python train.py --norm_place="pre" --schedule="wsd" --decay_fraction=0.789 --batch_tokens=[65536, 131072, 196608] --max_steps=8475
MLP neurons of a small language model. Each row is named by its layer, matrix (up: input weights) and neuron, and shows model dimensions 0-127. Each number is 500 + 25 x the weight over its row's rms, rounded and kept within 0 to 999. Numbers have three digits each.
After each neuron's rows, "fires after" lists the tokens most often just before its 100 highest values on Wikipedia text that the model never trained on.

L8.up35:514518529461465530476503494520489473478528504489477450472523466421488562508471544520522485463479490513537529525524479512483465477465484481447536483512511551497465500514519491468493498486471493502501506493481508540516508481473497484513491454507521490503481480507489511529470505542516508472495495493469482474497464524488515524496489484474530501500469464537546491518508500516483472481486
fires after: " f", " sign", " F", "C", " m", " W"

L18.up803:488483482438494501520504509494469544478528517514527504467464553502506530481529531481462494504474486502477468464506483548469474503485493469523492503509503503474477490437478505542519497487473448541516467449474492529503518485535494516499523479514501454543542469506485478469480525477479501483484477490509489521540467465446516533485489499508493490512527528504552550467530464531490472497485
fires after: "9", " M", " s", " J", "0"

L8.up1000:493485484487437464508551490468514522519476512535515505500513499524486486469505527494484504505501538473500491546496547536447461496486471517533532542487500538518456499510445530505509522517512527469473532517490499468506458494487462490472526532475496454542481479481485503466517509507525472502508516507470553496530507508517502486488521503508523503544508493575493516505491500523496516487479
fires after: " D", " L", " d", "ul", " Al", "in"

L10.up254:518549480514538497459481494522514502534505497500483495512494491511481521483457493491490496480485488540522477490468550535531487458520505519486564470514523517483479512518507483496471495480483477484494500552487497511497488474445501519480491507525501465530501547458521482514540456523484555516502447511444546480534513445508507513482492539522453487459486487476471471534571508489468479500522
fires after: " f", " V", " sign", " s", " pr"

L10.up274:517527497492484506455471472533504527516468524499489514500490538497489512531523535474482501496501490491461446531498551502470491532487467532462493526506471509461474503516524497444471493516467481532490488465509485485534491489546438499498523495507527516480513481483528493514500475500483519516496471479492478500497493489506433513530503502487475466526477526498490483515471446509462510474496
fires after: "1", "0", " sim", "2", "9", " M"

L9.up804:508499525474470505533479485520528468509502486472480506482532499482467523500508500519530503468496475484503510470497506490475499517494443515483522508532493481499458500502536487475455499515479472507495471467452520514535508496511509490505527464463488516494546470483491502495471465526446488518504543523455507467488519463514487511489471515478507455536493491502548470538500472495479495513510
fires after: "-", " W", " f", "F", " acc"

L14.up823:470461566482522471485529507477503465455495498492524433511486511495497498485467438545516494522484493518481477533515519503458466521476504516515439453497553491521480499471528520457509505514523516500455476485458504527520513485520479489521541501422499495524503457496488510515540526460468532518503471483498514474480463510490492472491507510511482546530523485466493400444518492512514502492509
fires after: "0", "9", "1", " c", " h", "6"

L5.up282:499485529488528480498465454457479483477503468500530486474534422532478540498514483484458503535520475496477475490512521521501481519523531501516495541488506553515525486530525526502468469443462495471493530533519545551514505470503514544507497499497478517457530507506509534509480499511505548510491546530452434510480502462510491541518480507502498543506510522445537503506470547477487500507484
fires after: " F", " app", " H", " f", " res", " acc"

L14.up69:488484529474507515445446504474525506527447483506522474506521487526487541496502485545507504559505493537512520495485456536491508478517506491489483469485507505476503508508481493512491506524462519503511525501535487506479502522477535479539496485473460516522532434533493505500526471507511495474501493505496500460478495508477515503496465558475492465471548499499448544493505458512478550471546
fires after: "9", "0", " app", "enc"

L8.up940:465496484481499532502530469518494501501510460477492469490460441502522526517496474494516501504533472524475513487536483512524503506489545464511514500482527491496520501478535474533476531470476476515491485467510498494510497481463540485557555487465459476476490502531487465499526499449501509537502482473505487499480498493455487527529515517478489551507503467423482505511534485520532517468513
fires after: " f", " p", " P", "p", " b", " c"

L8.up779:489499434512489506500488480498438500452490483490490448501469506536515466507491485518492508510497471492484475505508464485496471506487472466489506450532445466476495508507551501464488480505473514502482505475495501490462539425535487468493482473514510537476508515495517511509497505493443509522491460517469543490491503493530509530499515494451476493463562537510469502530466486504514477488528
fires after: " f", " Res", " b", " res", " sh", " c"

L4.up603:490455451498520500509519556462493533526492458545494458506511440522500507527502548483477508469473531520473510510527510503500501513514482433497520484486477509457522501469499504513540514514509431511503470481492481494521492504474466529495487472498516517475475522495499502455501486458456497506500521502495483511488478467514499465519504477504473528472485493530466490479491519479523562473534
fires after: " T", " t", " comm", " f"

L5.up545:485476480484469493505520500519527493557507511541496493534488453512451525513485445457496491532464526499470485467497503495541506491517474460504510540491554519509505503485507493530508492477458521499496481498488500509511495536514437532561488550538501515502515480494482524509455469480483508506493532509495518482478486536498440520480505469488523520505483497494499469540473497445502445480490
fires after: " P", " B", " b", " F", " D", " E"

L10.up494:505502528479508471514479546483551521509462552509479485500496468453487519519520502494484494525439499477473511504515556558557527484466507544498473497499444529488489500525502434525463433520468476497522525496539505531525500510517461512475502518490521487484516526521546475511515494499525514498507518490484483518496477481519482509506480512459483490483453527482508498514497492518516479486474
fires after: "0", "7", "2", "1"

L10.up48:470473509514529505459530495560478534501486490503472509478540517462536487514505519533530481467499499530535496498513475524523532455507467574464491508478503458496465507529478491491466503492490522513471539578474529502498496506527490506546512503468511476522494506499478492513485507509449494526504537494462533475547493480509458484500469533509524505485491504502435494493529487517503450495505
fires after: " f", " sign", " F", " is"

L8.up749:469477481503533506459516467508473469531538535504516484546485498515497512518519518468575515485502512510493524504510479466537539513507506544493483490525526455511538501479529508517501484510504490506502460491513542486452524450519490462522504475510529531454506518532526494524480511489470531524500446503534528517510482508465481521507505500492490531411484501453480527489443515513497483516525
fires after: " f", " A", " Res", " ac", " b", " res"

L10.up1021:485495470514474519530526473510504504510528497500495534472486447483509522474525541490485492462519519513513456478520529470513484490475518542463509514483543506458543504500489534494543480465494481518518483478528488472533485455499455492512510476503511511489497512533550505526580506489496475500508526513481526500506528498527546474494512482476520489461484494522482459505463473476507487503482
fires after: " M", " H", " f", "arl", " T", " v"

L4.up90:531485497502518493517517435516492528533538514503516527477490482514500462476497536512529491500468488444509514513475445530480476489514519486507460502478542530527528507498486490489492447530528549482529473499523465519502513536469467520470494462504485514496481501498480519486428477465521503488506520501509465479500525545473504553522505471450553518501523511542521465447493533516503522487530
fires after: " f", " p", " re", " resp", " dist", " res"

L10.up86:510478511507494531494540525498491500508466449491518516495516476483530450479491483504492499475499478538566472489497465488497511460496507552485505511486487417513496498509483500457480486481487498488503536530468514487497493460457522478543517544482468467502521500510514464521525530492476476492504525493461540483526522470502496450488481589549495511492511516483467492505535478527518401497476
fires after: " f", " ex", " F", " mag", " app"

L4.up33:475507507502520491487500489512536522487494506505522479489516501507507506482500492508506497520522466523477524533467535475512520483499481508522422526445516509515482498556478517524438468512541515511503458531512534486524480505529510523481525515505502505516531521512469478514522475505505502487503484503471471491492517506565487475486484521491469524507533513445491493492507492531459502469510
fires after: " c", " f", " v", " re"

L18.up651:486470522506478575492505497486508531493465526490544522525504497510510507500524540505510512500519454494509510493509538501486507490497496455510491512464490497476484498445479490533482486495457549518528467518540495498494531505507484486541524479509506465464469510519520520478506545449462501445486511495523487473540513509491537527506492511530461453459512521472500534521526487474525537544529
fires after: " |", "%", "0"

L8.up53:490497507482449526472586448500527451497442494516512489505489449472503500521486475509501511495546513527557497500518454464520489510517492477462522510511531516521433511504474474528511502494491475475494520486483493458480485498457468481521496498545492489488494529479541535461550503500509511537501522503500492472509482494467460487523475464463523501495455507505530474512502508481492471496471
fires after: " P", " Port", " p", "P", " ex", " b"

L14.up905:518495480491545504461503494512513526491460550513530466486458481489528524512530498498496494455510487473470528513538450467520492538495493513472500555448523477459511497493472515510490524501483537505517506538518473501502520527468523505540446500520489495501501491524561502505484465482519477508493452516478472506502493512495540548515505550537475509474535497498518555515531493530502555496494
fires after: "0", "1", "9", "2", " pro"

L10.up322:476466529506506483463485531514506453522528509513491523549476448477519476502457495521516505528490529495499485495513509492577517483497531498508474532500467553523454502505505455489517461523503503488492512510512479479501504506491477507500478471469511486497506502504508515514520438475512462541498522494501493534515466509545513497487475567496476491505487486508473478529491529506515541494508
fires after: "1", "0", "4", " (", "3", "8"

L10.up412:508498515490451489462537487546521535487488486456459486501512466506503469478492478535497475477532489534522521481484480514469473469517514539510512477498486458469527502516498496470493517498514507506540525532498462494507524501529494457526518478530522475493540439519517490489502504462512463498502480502471535521517499530544457529502480522490518486467578466516494505521506483476465490489498
fires after: " f", " F", "ig", " comp", " ex", "F"

L5.up145:513476513486512524502489488538469478514455507487503467545506428491502525536504512530486505507494515462513520493489529564500486521498516501518519489450484490478521493504490508478469483490467490479478508504484492498463528444459510500482465473480483509526513513494484509522513456479493538419491519504473478515502489491482479535482496522431473521506532497452473502450488480472494463485446
fires after: " F", " app", ".", " the", " c"

L5.up764:480478482464424507523491504492521529467486476490521493486550477460483504505508481472474499481468511521517458478502499504469485463519495432554488545493509519516470497513494515499520508499446519467485507501484530511472488475516511508506480512516537547530476479484515538524506511454537502491507538509472489526544509514526445503486482486530493511502481489480516532536495592517508557476511
fires after: " P", " F", " comp", " •", " p", " R"

L8.up104:494496479510526491502529497518496486482519469503485552492482532488511508528493468512540480469507482481504474484520509489490567516519534483472506495508491472497461493527535529520472490477525523515511460498493511507507519531557540536521519524494512488464489473482524496534481536512489518537498474491540522483469524519510468545531517535518503487464535507483442469481536483519443509504520
fires after: " f", " ac", " p", "C", " F", " R"

L8.up381:473487481485500508495539480504499461502477509520477502542507497469501453487466457525494502461544523542491494471544506468521513518491523461513453478486475510480483500495559508520461512481490465503515502462497485477477540463537517488498487485490521488482483518471547481521485534460444489550503476496500499491471493467473499520484497544486502498489533523467496492529473459518476474508547
fires after: " f", " ac", " Res", " F", " c"

L14.up82:521482548454527506452463499506499502542478500486513476457484506497497481488519497524532521530498489517462530535470495538467538487512490486487508528481504506484492503476486497514511493495450509483508521489510459514465489467437474485520500492499469486474490489525520498478544464487562501479497492483501476463545518477462497476472495510479455503497509472506459550497486500489508546494511
fires after: "1", "as", "2", "0", "4", " |"

L5.up291:504478503503527534523514503475492501475501519516508516517495491515496534499512503508482499500512496491456482490459546493486478524497505513466508501510526496474544503505535566520488556479520491503527521498460489476504523507553488485485482506512455510520518519529546469509555532476480449489500514500494496503498502553491531494503496494504506510477482469526477564475543477546458522489539
fires after: " M", " m", " T", " th", "k"

L10.up948:524483521496523492443467533493504536498474492507487488467556560499509465505465456547499487456474466490471524504525539520491507490487560494528456523453471506490464499551511458486460503502507495506432518482511544497507499503513504481483486544451500492498527469447550481506505460500528519491504458492500453546499475498508498505485472514488457507509496545527484529475510462503469545504480
fires after: "0", "1", " (", "2", " r", "in"

L3.up113:546482471526457464508506534538524473556541502512486528461532511505484543473509461485505492500493541472515508470460487487495480471530498444515542497496464494458515506473480467481483520523541498529494474492494463497523526514529508507491507491490511539469486486474503525453506505447509489473496515500463474471500513482527479462522505452458487493488489478503512516483502520478562488523489
fires after: " T", " t", " g", " m", " Res", " th"

L10.up590:502505483513480534527471496533510499470470495513489544533470503509522504472518503468521503488489514516465499512455538524490506483489491557456527482495475498462522504514493522508501469498509496490522555484517524526515458520547527523444541531497496515474464515503526484478517540497492494469495455519473553466509484489481484503495493468457499471476460499524463494512461531504491509482498
fires after: "9", "0", " con", " E", "8"

L10.up866:504501538501530508462532477501501488530465514526502475521493544490527483456487478465524506501504506522535535507504452516511500472546499539500516502490489476499546506528483538480481527487541515512515500535484486520485522482484614523485532517467466469515492482521497492459479543476470469490495509479486505510481493539494493481523488504472504505460504486535476536480504546511444477494508
fires after: " ad", " ex", " f", "ro", " F", " Ad"

L10.up995:519534494498513455578472496497517538500470557474495460479486484503506490501506496539569494474469467471502495484508540531527525499467482497484461507488485464562497495520497455528511488516499520470484500503529539528495491509501431464491477512499501509496474531482451471504528531548517510493508501491540517470490512495475480577487493478487490495499507515534516485495512485546532478521493
fires after: "1", "9", "2", "0", "arly"

L18.up505:510497547501502529502481500505515472478460499463489507518465482462523471435497507483501496526496513489474461539450497515499479528497495526529514501491486463464498509462482508488480487519511560494481549468529522504517495551473503484498511529505504522537472500505458526481526546487472558523498522460495504435546508487488485480516513532505459478506446496476501489458542538482504492485498
fires after: "8", "0", "7", "6", "os", "3"

L8.up467:456454500526527464491532519490542467493539521532528520518494537546503477480518504501482523481512511454473475539479452501510503477494466538511503496495474476485495503457429555494509514501513527503522470512487482498458466511472489501496533496495513473481534481491542504521543498547501477507498532504514574524484495512539490521482518525477503554491528516512508520492498494506486490514503
fires after: " qu", " B", " d", " D", " pr", " p"